MLP neurons of a small language model. Each row is named by its layer, matrix (gate and up: input weights; down: output weights) and neuron, and shows model dimensions 64-191. Each number is 128 + 32 x the weight over its row's rms, rounded and kept within 0 to 255. Numbers have three digits each. A neuron's up and down rows have the sign that makes its largest values positive.
After each neuron's rows, "fires in" lists the words (lower case) most often at its 100 highest values on Wikipedia text that the model never trained on.

L5.gate250:110147102136144147121147114101114085068111156075119141171127150083138140131146153113142132123077095070163134146120184165150109144168093098123084172148148144181076115151150117098171103127113111141106114150127107140110183166121081148117084070166118094130139116120061184150089141089142080145162132108154091167135096175123096121091151075103154161137136074210086170144112126105136094108139
L5.up250:100184119125154132123162116139162060114078119137122202086098151128133089162132195159156115170143178115119138168133103145125111184191119144179110167091143124089154152142115129147166183160109146146074184129103147090146109121131119141159114131083130167124209110163128104132083165155147158136177100097123107069149098146136078090075116129122136137195117160120076108183046124093129072150091
L5.down250:143178115118126109131171109154117193126200167139148056096135140115145192152098101186115077118129151078158090088097130171104126102158138107060120120155095115140073104129141096139130181133130151194127079121182143097065139123123197158121148172051134158178113135100163104064116066099104082097189101153166093116123124172072097135088145132202117155141121152182131130170170168157135091068125
fires in: "with", "s"

L5.gate569:167116132113122129090137138131044134108131099133129163128137098134094135117113174176090104161093141116151089125173123177144108113135113070106129155126154192185164151112145164088182133141153118107117126203166152079128085087135088144151098169098176162186182127105132132139119096110153123143119120153057103159088172091048123099170123221132090115127135091104114152168127130104076142182105
L5.up569:136144103112168138124130140205110140114142155148171095153162153113131184156088169113131110147152124109152143124168165097082106105142108173085137105150074181179126137110151210124128158122063077110178166134129095091174189144158072177163097128100188108112135203133058109136150095166093127125128170167084157097112091143148134148160095180158132133128141191194149150151104174082117121096144
L5.down569:121118137160097104175117144079113138131087110110090146128131111169106087125125190109142172074152111134112154173101154131148109156110076076130069193102172087076125150162123131123153180148119228194105085132145085143106090180115140106088121151152089118152141074168124094111109162154173160143123107131146082075122118141138190099122156064129103139131119154110131119078144104143098106083169
fires in: "before", "after", "he", "it", "from", "there"

L7.gate92:178124130141210117094128134112076123140150136155070131173172109125065129105144128126104148136128086157117055110100119129101088139106072127096194138129118120115113178205181129160143123133077166134121119134081103144116113106174151109130151100122128135175054139199130127159162142169156145168100128146106067133111151183151113132129144129147101132111148162064102126086135104149042095184124
L7.up92:135084089157084121071162105080074124136067167111109116127088096175119144153126079128139150139083107140161080135125097141102137125115154161127136120114073072082080148189144119125171129153077125143172110083080129107142131105102083151094123056076136131111090096093123092089079158200181103106162153129137110152160157083128087117172107134146128142167111120162103127175223131118170116084155
L7.down92:117125123112107125163120135070084103130125152193134048059139100140094148090096100137084113135130124147198018147157100093120162084085111137164106098092134100218128139224094129163148128125150177153164092162106105172160133156085091179122108089107098121098113146168119130128107177108126135163148135139114131130108113111130160128136163172120104147102127106190140141135169121112151142147108
fires in: "however", "pistoiese", "but"

L5.gate482:104089060159116151129086187122066098148150109121127095163162105157134152116123147191119172092150111110150168095095125080177156152116095092178123134131141198126167097177147072123096112149145148121116135135069150061130121096138111140192142145176103116146125089176130134065145124121123091198136119110128161087141156133149122090163139112152094135129166192151131171127140163125131124150093
L5.up482:135120121154118170130129111143107157115147165093087112129123124095161088083119140096169106111104101144198168117103188109076144122130132140139113136068217129164126029084076106139151143145124167115130128117160144162108135142172125111124157149111157181163188093167123167127158136131167112183170126125120134129134132196155152069100143130109149142153124167120182098143117134138101138171141
L5.down482:172146111180121071153118061136144072124125050096106173142141141129124104116165093191115058127104077104074133134185071108114146082117129114109154135130172103116148051124091115092115099146149192137166096177130156091136141108149113111110103213116092081195119116159115117088068149089182100105111158143151179105110161163085125163108134120110155091144213101170126090126138098161129064152114
fires in: "the", "kunstmuseum", "gudea", "gödecker"

L5.gate84:147143072136143104031151152097103130119093145201133071126094180123062167122150101209136145148112113101162120102099129096116097130148170169116165137147063187062181152172173125128087228136063169122200175126133127095157148151164128169145164093182088133134116161127156095163149143164073122173147128098181094125099119109172152149107160093175087070131090126139117103117157118106152130118093
L5.up84:119121149184076193086078138094139118163099154113137123064125136162118075132114210103121125082167119104132067153141091103166141154192067130144157143148094132113142141115183148124187097064059134131137142145102101152159080112053135147126119194105105180168112181155142075187167110118119091127113123146113139104183163101187111118105121098128096117123101093128121049120199106116123138085126
L5.down84:149083188126145130148123111120108099113057134105139106135104103098099166074148153168085144096115135113176147084137119115162071112199102139149145081143097126174108085117107111114145148120106170146080134151128153187127175076116130176085136139115179145140111168156090099154078175158180154116159175091147183102118197090109112169172052139148101113106136116120095218174162124113120081102156
fires in: "was", "been", "were", "be", "remained"

L8.gate480:075132108137076118131182141098161095096198099155131146119041064154108153164143131136098178099142079109109100125184108121140162116148127148139083072134138135100100154119149097133144220155109111150140170140140147146099196094139090107121136143133072104131130094092168159146125102134076112115122156174153096109149167184105155142102137172094093129169132102105127117143165129109180089137149
L8.up480:143189066100148134084091164118112114142128133144107113173111125123065116123164092137116092138110164111140155033108182109092166100102184189138154188146200150101132084095121090129159150135160118103096118074183095155124203100100104084093097097129214191161143102151184157182137136163089070085160113123142178116073148132128123166133104099172095139171122090147124125103111208123120102197147
L8.down480:139114147127139132136140132150180083161160124124156158134188070086113126190106140141164109120108117092148079132128171090160206072119103160143120145102118124118113096138130134043090118193180086125091153153111177144138113174097146071112142124179140162165173073125087122122109111129098121104119155106105117148142100140157207118144090090100102120174055078146114163110129156163107144176124
fires in: "the", "theux"

L6.gate694:095132205144146099073119144115063105093125161095119169133166090132077137135176141142188076126124187067128149119106156188167102104097128142145128144107102104095128160132137134128145095198121169098108163223102129067133103159178156186162125118164154171117173075180135101072176120123101130165043144077130141127096154142116123154132160110165104079136138087139095129138152164052143079115084
L6.up694:161134139110177140081119100106119111146110095102080182143107139200097125148175146094129154144164065078094081074130166129155146142101127145122140156177170143118158071121134120111131188130109082139112150151136133067125103127206134139149066105076120135118166119132130236104055145133132116128135123136117143139166200142115149107170113078095204120156122091143095082070139098081147112091160
L6.down694:140134120105118109143159175104135083102103118114101125134182069171114161166200161145142158195118159153131121129172117147132151128151138050100109150089159142091075162188169084116152081137144107101136054130104124069125143102155148172111057091163180142193222106155115150080131171125107115126118127123147087171162162120106114087145188082119113109151073126121120132081094162130120151144102
fires in: "ii", "v", "i", "x", "xavier", "tedxiimkashipur"

L6.gate48:108119191176121215151134159116121110099160102120218120122081150148123136150121152108089076120104127135140169099216123212120114151155081151097152152134124087137138121139118190128169123108155170120130173118147141065162114064159111151124117109106118098142145132071145139125129141176116126103096112164077145118171139140119133113127134122160154119146150119153125121117187187146114105090040
L6.up48:079097148097089095100086118149131157132161139121130158115143152117155125065125126162119151111155130191147140074065194096101105134157169184129145167144131163111139072111098130116198064112153172113063126133152126161122132095134086198086103110130158145137172140125085148118095107069109093125143130152115134121144102124144124177155184142142137169107163095147121131135121174102118131127116
L6.down48:114120118159070138098134126137095161146122092131102155137139141158107080177038135134156069170110132112129190124139105095146111171099153142149088183115155126115122028130148099101131167142132217142110179104135152082063112153114116108124148077091130143144167157121105142139128172170119115129143151129096146181162131125187165099144176127098119094113172171151139131112188089113121099076086
fires in: "has", "had", "was", "been", "have"

L5.gate610:145098134132115118112120117103076176133113049173095133132069138087154127131107191147158073076089099136175166141131079098134141147095123057119160131129164088137157169054118132109119135124181112157076130117058111149137175136161121085098103149142195146161126151114080153166104118085119149133159092142147100110149109195181110071078068163130105155131221128132175183153106146120123155236166
L5.up610:170132140090136051122169101129134098113135060093122118087100110102128169226112136102138149103112111173178153142101113077154146139128118111084202178082181160147132104135172149164167129114121073135197158121090118128103161150099142082155149162157178134160127129232084115165068098080165120130120107153130092077102095167192159138144083148120123122149129083131135160125098109082151146145200
L5.down610:065127083157084137173140099176111146174103165092089109134138117092193134125150122131144118143105169059195073175093131149175129176112121196146089149083077163109108108141112111131164168115138092083100096134189133099088180111122145090160098211138142135142090124094077161150152131073101125162102093064144135073122050100102102089115108164165203116173138152118169135169145102132084071100143
fires in: "such", "same", "of", "one", "singles"

L3.gate657:128140124134155136123169248072079163184144087145111075109141119080156161101123169098057176132192123164122146171115137135120175126119074090067078175146188120113145113158118210120127144105154102115128148117155142098106168120134131085124106112108126108127051184143158137111103203105152149104091125102148107169125056116162130086151078156131125163151190145068158104197145140077087129129137
L3.up657:090110105148111144145112123121112148131153139133160095088166131115070172116150148069113141164125079132155190119191122130112181116176088154140131156151173166144056132142184136139161158146130122072119106133117133115187156131144147130125150097136100091136098215123216148063157137155112191131061121134137141118172117072150151165166112158149125101117089110143108092089175134102101120134147
L3.down657:070142122109107115127148172141144149128101191178146097180128121130080162088095155101134142162145175082112173147125109172152147146137137139146103162121154092148106204194135178136176129105100144173093114125135138133146156132091063085124153156173168093160132091196110130075149081115095121150112153079096074143120107101124180145108149141138113117109096149098100150172088186109105102123202
fires in: "between", "from", "since", "together", "stage"

L7.gate454:210105166114109098163106118087086144143147132171170128154080118130135116170148120070121148152113142148120150166129155124137158069110107135137149133127175134096134076144110208195149122188128114132115133151103114169140083092144108145140119163176112151099126129117071138136135222097115155203141090170091149107185209145137149127161154142113099041180144104116158103085072139133180092137136
L7.up454:122168142131131149152143143126083048140124160143140093114141139134128075132137095084122180159074078082136104187074170134169090083120135125138119100127167130110161091115072192085096158086142142148171198115131134238138117129121107145173123128154129129070193114130107155095095143040074132150134086097143090125163174071126093126107123133105159136116121061107161175168095165080166166151137
L7.down454:169105114181074154149118147145047137194130102115118085132154160132157147160143137128124106153141137099111100084117181139108177089080166142147167090133058106129111007136156131136178108120061198114101147198103170077107123100081132158132117134119118105130138132096100158115116128154113103153047139124126145166125135119146154142136142169158109160173162104162120147159129121138113141167074
fires in: "and", "he"

L8.gate413:066088136141211086094093111137148119135162122112175117092119145128142157147110138109100149079102176104139134150117054138146151131127065095145155105085124171069136118093166121088123115119154112097152075148157123192141147097101121196078156030158111136164123111147112098134086122156165096084106132112057125172176144139152133165183162132099130079137121152106120116126182133204162086103146
L8.up413:146092124170118107176131080189123127165098118148141103125135164124140141149142154136109099110127131171132106181131109132194130094072142078169097179117151132134144131090118137119070135083135147096127088141127086073143121103151096114122127128119144086080089073166088125119106066090095137150109120129072151149164156078090184105113106197138205152144171125103100123056095093164129163122088
L8.down413:208135104116126154148153186101085146110127115117092071140110110112138093134176146130153152141153084116099058105141108126128138135129128204093104129116095100144100000107125115128205142173205127149114109189145127099053128173078062082160118155124129156106150099117090134129099171177134122099064114081159117147128127105143100150154105073065139120117151119123106149133109161121124107121110
fires in: "her", "his", "s", "their"

L8.gate41:138102161111146149108095083119194165134109124135187098129120139173076145127075140162081175120115186157191092100128102170111046072144180115118116158097125081163058127156157114130173096158088133097125135100088123132110075109162152128134115117102137153069096125163117120193120144145163023088189130127117133071129077089065100121116169154182123131177152145122107140102164143123142112085106
L8.up41:122110180195102117128136069128149116128135123126162076086121172120149096132096115120087107158099118112111107129095130098176132113108119136133123148113096121117066149141117177042067106167163167113142126145195118148146055119151089131105071163049156051208070177056132173134124168118147120175181155127140155142126142136154111135175098102196134145114150094161175148109090111104126068122066
L8.down41:099125124156129170162138109099049099145130130130119140125185128115120149141105143112101101169136080120196175152123156130108106167166149094103152153177109156207164056107116132128167164070127241165167097140158107104115150214133093121088120151094098060116159097131066109079126052129151149170081176155148148147150041133155144111139164104125100166122124148136112102144141141051130081135098
fires in: "was", "being", "been"

L6.gate350:142113129140121082133146108140135106151077121143102145156138100139182109065117102153091157118152102110101072103077137094161191128132106148086142091116105137130122116111130130106123086214112162123141146159187149105158127078160120079136092127143136204133130159109170136174113166117179140197058103099090097127178078154111110130173178134175088109078135083149120090154123086153143156136088
L6.up350:122106124108083173071120078113178153158091066123114156131156151152149133103151139176109130122160153093138043125134135126087124099156091118080145103066129146081093106105157113135119149202086123115139160091150196149123087086095116079083109140100111124167128087181137123110104170130100105092154106114132143099138077111183135179111118092164109187142132131122117144171135113148118102163140
L6.down350:134153127198083145161124139130142092141159172112107136138085180146156142191095148124103144203116101130139103131158107105096123136154086142104090138075164140070107025085089100095143139164145235103168127118083091113146144148125145089084145094111097159141110177079158135089113110179143120142178105128133145090154089144115182091162107125170111109134108113093082200143171135130089123144168
fires in: "the", "his", "s", "its"

L6.gate85:153195170099166142156191106146064137127100066163133053095109071113118120155170094158135171113157172162136135147160061058150107159102124143151145088132128121136126146074119168101078101098223120173119117110128068136169120114126149139165129124116109134165140075124067126151195123183123136137160093114099151127209134095092103076101195132143153088125151096149159122154182139126125111181111
L6.up85:151089088130145144165110124140110117146154167135102084140080147048144112120115127205130120098124121161172139185062166201128170166114117106162135132101080097157136141167130228097138137128147129118090136073097145152142152137123130175108175133137170092108110171122103184116096170120135066178085156126111106121111136129100135128074099161153130167123135158142153112129115105066143179129168
L6.down85:199105141167118097144101148178123110132136114127113171140138147061095137080161159126123087130129117158167117125120200129137146137106110158186080156139199147155175001086136041145190157081114171101136146122121126101130098120105111138107074092080152115131107126118099108079118144172129105126136110104084138128093139134141119091141153143130141130122146112153060118093106133137108130072080
fires in: "who", "that", "which", "thus"

L6.gate651:168056129130114113126204160115147150165092095146109103144139102132101089134133115093126152139110111157109113119152131125059137201115091096131074168192109146150168149058163079114153137126122116123169111053123189144104097094120137113163189099144193129141165150138088091130104135087077132143095131165133137110144114140098092096094121101153144151076119128107113153090198094148149157142161
L6.up651:126152075110218153178174166124132139137121107123093175164123137080183140127164129110148138105144121110061122138124193148106091142140146132151158097140080123169065146170142134164119169076126155092045117134112086143125141178174119105096129077133104091177093116108084165127151090127084160154102070202106191125120094123091104160102104140120133085144130191131141123097077140141116138051123
L6.down651:123121124146136185074048130141153157121152162159115147073130114097120090144168158156175185192136104128166113079163177126216140078153147074128137086103146161074120018140123156125135198143154130143112114164137056160118134110161123130169097155187151131117118146100228119139134123157128115137150123102148163149147143086148084164157118160141110161159127137176134082121088137119088091112094
fires in: "of", "final", "part", "home"

L6.gate634:129158124155141111133149139155186145114131175106137175189136121126172103114157042132173135163091146142101069139159144109108090136145140083169170182112170149172071081064138152117112056111170133110081095115149097116086161164142071120095204108121141157125128108145135125125139148146079162121132121146153104117125119102086105071094133139150118068168153169161164167076087106069139148177160
L6.up634:120160183103108126110090131113144190120130120145054097088165154143119136100135155171124131151109114129145111154188106181179107096126126163124152161185131116082139124124194146155076177126163132132095100102061180152109110156113164135133075080079120147111082173148158153212125123119121171172108139185075164162167076166132159147090083133111130103166172110120075143115101127103117150093099
L6.down634:089078133135090151108103103148159136050099121117055085110165134237108133141167110105106131122127078157093144141105145135138133147086140181122114122143114127107135085072185166152152115106173174112067115091086135162111084146124136123171090093121130160077144130123130148190202128139126110172121134146145109161135128122153120129071111118126135109091173184066133126161105088129062127115173
fires in: "of"

L6.gate540:109198143151123102131066115059158146178139150057121140148111140086132144114104121102133162133094094092183063076120187088098171070108063115121140142143120169087074222121135120089128204114117061126160145100092054104167098157051140139156152144068162109077066126175160078152173112143119127143075124149154100116114121124109169143111106114103119129139108084140125127156136128096155179105083
L6.up540:103138125080117134149174079125169180181094151116191125114113132112106083169148190131149119142122090133078153086163122128152133126180155066129110167074123085159107151134149157114145127097100167068135153162145140187145152091058104130044123192162091188173137149189160098094073211106114133100151112152165125088159094120154130104130125163102162156134114156144102151136112128108155132147166
L6.down540:178153124123148124146165139166149127129149102145136078019173142101085106150170088130110076145134131128139088129218074161132162154064080131116116164126153130061032157093114122116167129093148166066091151067118114152142087169128173091169129108096099088160158107101134143141101151109173150132132155165136114114097174111115068193141145183117082146136099161165125166087075182183122177073175
fires in: "by", "about", "just", "approximately", "than", "because"

L5.gate481:099181143065086100157119106149160088149111112175108135144160117105091150124152178078165117097115124099153097133114141120104140120156107091098191170138062130110139130124133174123130182156181185177119115159066140130110145106190128138118107121104158163112093093202119116173048180071148123189127162142101104117080112097144126121169154167129180114146177143139203130105146140106161106166154
L5.up481:136137128135111166076117165122096094093117162130121142119081139156078078100177159142115141074222116123182184114127135035109123142122105128134163109129105106096129143120150135133085103145115129164157150109128083150148131044141144129152132160105171129109034075114097109123187135115127173135067115136166130089143114133079144153174107141157120108096083114137127146111168136077148157145114
L5.down481:078155171148121150107123165118123123161090149164139155131114095134111150166123148111145129073109083135129165136165069122122120156148127146133176128134190078087097140149088127104110217082102168171129126154106166135089119120171098138098072145071149144126093069109157104169086148098146150162116144103112121116125110143129149057154123160119170176083177154124108124160111174098132095133225
fires in: "one", "each", "any", "some", "every", "everyone"

L5.gate660:124107144067131130120130140114183145131141122148135043150176156178146104069109154128147165160130133155145169121101150078060148158118119078167154128104103104121129119084106132155074160175159100132091107161132148119139150147138109110107148165120130174089177136140111132142109127173127126118081095173108199108096071148128030155086088191087145145102141139159148090104048167102077094105144
L5.up660:153181080138133142119173131148123147144168090126165141112137100157091119076066118186150102102131119156132094155133140098118193098195101038138133142155095124120201126117089146110104148089152112144146115162104125109138133141149144124137197088166098150051179122092114115095142111157119114134071182159149139124069159134096096173159078135082114093179138138139108119133093143118124089129158
L5.down660:146144107158133114085107134118140134128074093108145116196122146121165145151113135150144108019128140149112172120064123105106086086119127095123112160054165087111185051146120050137123175106164118174133142119102198100145093141125153117076132130077117180110143164160104151123099159124130123098146077107111103108127133125171126096098094137151207153100139119165185116110096149155154152138103
fires in: "it", "item", "game"

L3.gate337:083105162136131146141176131097081125122178105164154131128074190162103137116086046180116154122120116123108083129115110135083115113111096115129147076176190236126104100123168177153123158066126161184110101123126161175117131125137152067094172084145147191124095140150171162162159128098104089175113099109088110135099143066100100137129086139130130121123090118155114164153134122205157191170136
L3.up337:077164170096029182060162099126145189103091053109123069119116112110187136123145179179118130178171104178149119100148092148142133194117115124102137139074118123145104124129150144116105141145134103160141163127061184109131095124084142109155113110145097115112165134124148138155089114097144134121090173074138170105084173157084079118081106122206123083116180190090092141072188133092064136065100
L3.down337:144115137096122162112163161133174118172096175161107139128061089108086085098094103123128142106088089052129102101119104120183117111172103146139145067055108152100046056163183134116167131131129159154153121176132105130101145173138123095126129143139165131129102052169151159163105119169169108118133090091077092176162120091116103111118136117077113114120181125174168147112161160155137115130111
fires in: "are", "of", "were", "unknown", "circuit"

L7.gate267:086154097104124126178130100140121116174131132077127113134114146121152189106140148171109150114136184096128101139120129156106141130119119111086135118074172146151071159128187137127134172105142129123127025095123112099117143097137152107105118141101083138101060211131126109091157139109158091093149169116091140112129132170171114136168117122101103191075201096142148066101105205106111163149140
L7.up267:194110183146122114125104122061134108129122153173149113165105086144115171112058147090091173159145187085165163101158118190130107155109142093154123114067110148147102183125160165132149167103112119158144204099118194092138103111158104128106122126077074145110108074096156122115150157122070121148016144125152107067137107099134177148135183141162103138126094150191153116127192083089170068102141
L7.down267:185175116139145084157153096101071097127151112111123134108144135125178125131169165173176132067134114148169128171130153180133097204105107146124100104067117129104097091101149114112118136135134137152168063143137128109159139134087165173115104101158111104150138135173121099137083126089168148096095171096092135146068129101141158126153163189109131067177168143133145071112076133192114168163106
fires in: "in", "since", "until", "december", "from", "between"

L7.gate193:108108091134188090113183159112096122125140130096113088169108100149095120182108143109175101183102093060112055139126164118127175228054154113144153056146115164142037105099076096152062088133155158128082101118104144096140144167110134177163171110156109155150108170121111127128098106123120160164114097104173156176124170105075135114154095126176132115140125155098117168084176130153113101115176
L7.up193:110138120161109109094109165091145150140141077131175111114127158196169156181156122159107120122088131101077187156141135105174120105156098117084087113156132118169125128160048167114111148103079144114159093144099031189177143172090171087136114141091083103168138094138127123112150144126148101148110225155125160195059117112166143167145146092106110065087040111103043096101137118143144122105131
L7.down193:132079177144144103119119140162117162148145133139110125141194154117127073100087145156155134122105111095163096150108117123128121124093147118135116115138115110233096062066134125111152147159106128144150126122137192124183126173109097146111117149147127120141150102132089145132064143166159149101167158044084154131150048098087118150095123158118074104124236126128170167120091124164146144157120
fires in: "of", "the", "his", "her", "in"

L5.gate377:107142158090084098131167136111102099128105065139211073142176075071067145158107109180110107117090122136164109145091125129128133127119105150092136076086121172126114155121111114163156109183167136072128098140146107095148085140124111086104092121071157105150094080095121199099106190126124125110091139095123121154120109138126111118137121155132169123234143155124126123111118097158181135161121
L5.up377:146163100101117190146116103070196046123131162095195125104127172128112131106189116123118127101137155127114178163169140116126150097142114107197075142119096143119141125083070088147161150182120133186216164123075096129130131070093154130137176126085168148157115129157106143116070122145129104123091113093122149177086131144145167076136141106140114118162153120116187093104116140108175085096192
L5.down377:096123149114098127136087069089104130171192109173121063111142145122139079110137071150108093179107100115152133135111103182148140178141099086105091129099088111136117012117024152098122123093154187145134154133156152158096166127099105127071165143132139065170112152156109157108124153168122109150142134161194071105105092143141170134155147120159139110172132135133138106110145201165114151130095
fires in: "she", "that", "it", "he", "they", "who"

L5.gate359:111127104090122144110103177135156114117090158127139168053140058139130110140123145154185096152118120175151088173139228112115130148190086039170074093202075134081107145132142184103112137071166132161185119146097134128163136128144138123175127136091161116129100157148150122093086165116116090125091106218101098084055114123112108175121167121136158122151087120108116157161123105162152128162156
L5.up359:144072124129194146166162129144116072115149093120137085112131097110125129128163136097108134104139130110167129094060113127151153140135108053109099115110125126098146167103102081086151087170123097224131126098070115177162157118124112072104075143231093143142072098154099163118084140109111129193119126142140077110110126126108109120168095132127158210094173150129162160154253133098130149161130
L5.down359:097144180062158114102156137086138127107146082141137156107119164102187143214123100125140132151120138127101081126131122068081133096157130129061134130113105141124126212102145145123104151150124097088058174113137102163131060096164108157121171141144135172079160132193114109138090139104135164164100105159156080104120136148059116134100062137151150175095113155142078111116126199146098171123164
fires in: "there", "such", "known", "it", "here", "them"

L7.gate486:092110100092116206111129100105158105117174124233097109157109128098135116133100123124076159098089148163163137130101178089122089128075152109129150135136167123170082119107102086075186149144114132107070144105155132156109069148128137154121145110086145158111133080171100158194143117109103108105091130163070106114135154185140112150195095095178186111116152105172105144101167143135108134115101
L7.up486:122161169118109195114119081077182125088207135140122123180167151086093128080167122138174102075175150106155143114118207160137100103090198138091148131112226116143165129045073100104067195079114142089176101105135096126133117141129105135123170155125162134082198157171101125137143118102153105099144156180134098124189167174144097155170099170100133129150054112125133123113164132122063090138150
L7.down486:143143108138185123117164105103172196096131200215134100138150109045070141147140107155150092165195121106177164110141133139087136111093103120073171057130159119119144121141145118071075142103147077192119146115127158184153110125103185119082107114105146111140185122128093103092132128135130108135168137108136154181105096045069174107170096101160169158125136123129105141103143105123102110105093
fires in: "is", "are", "was"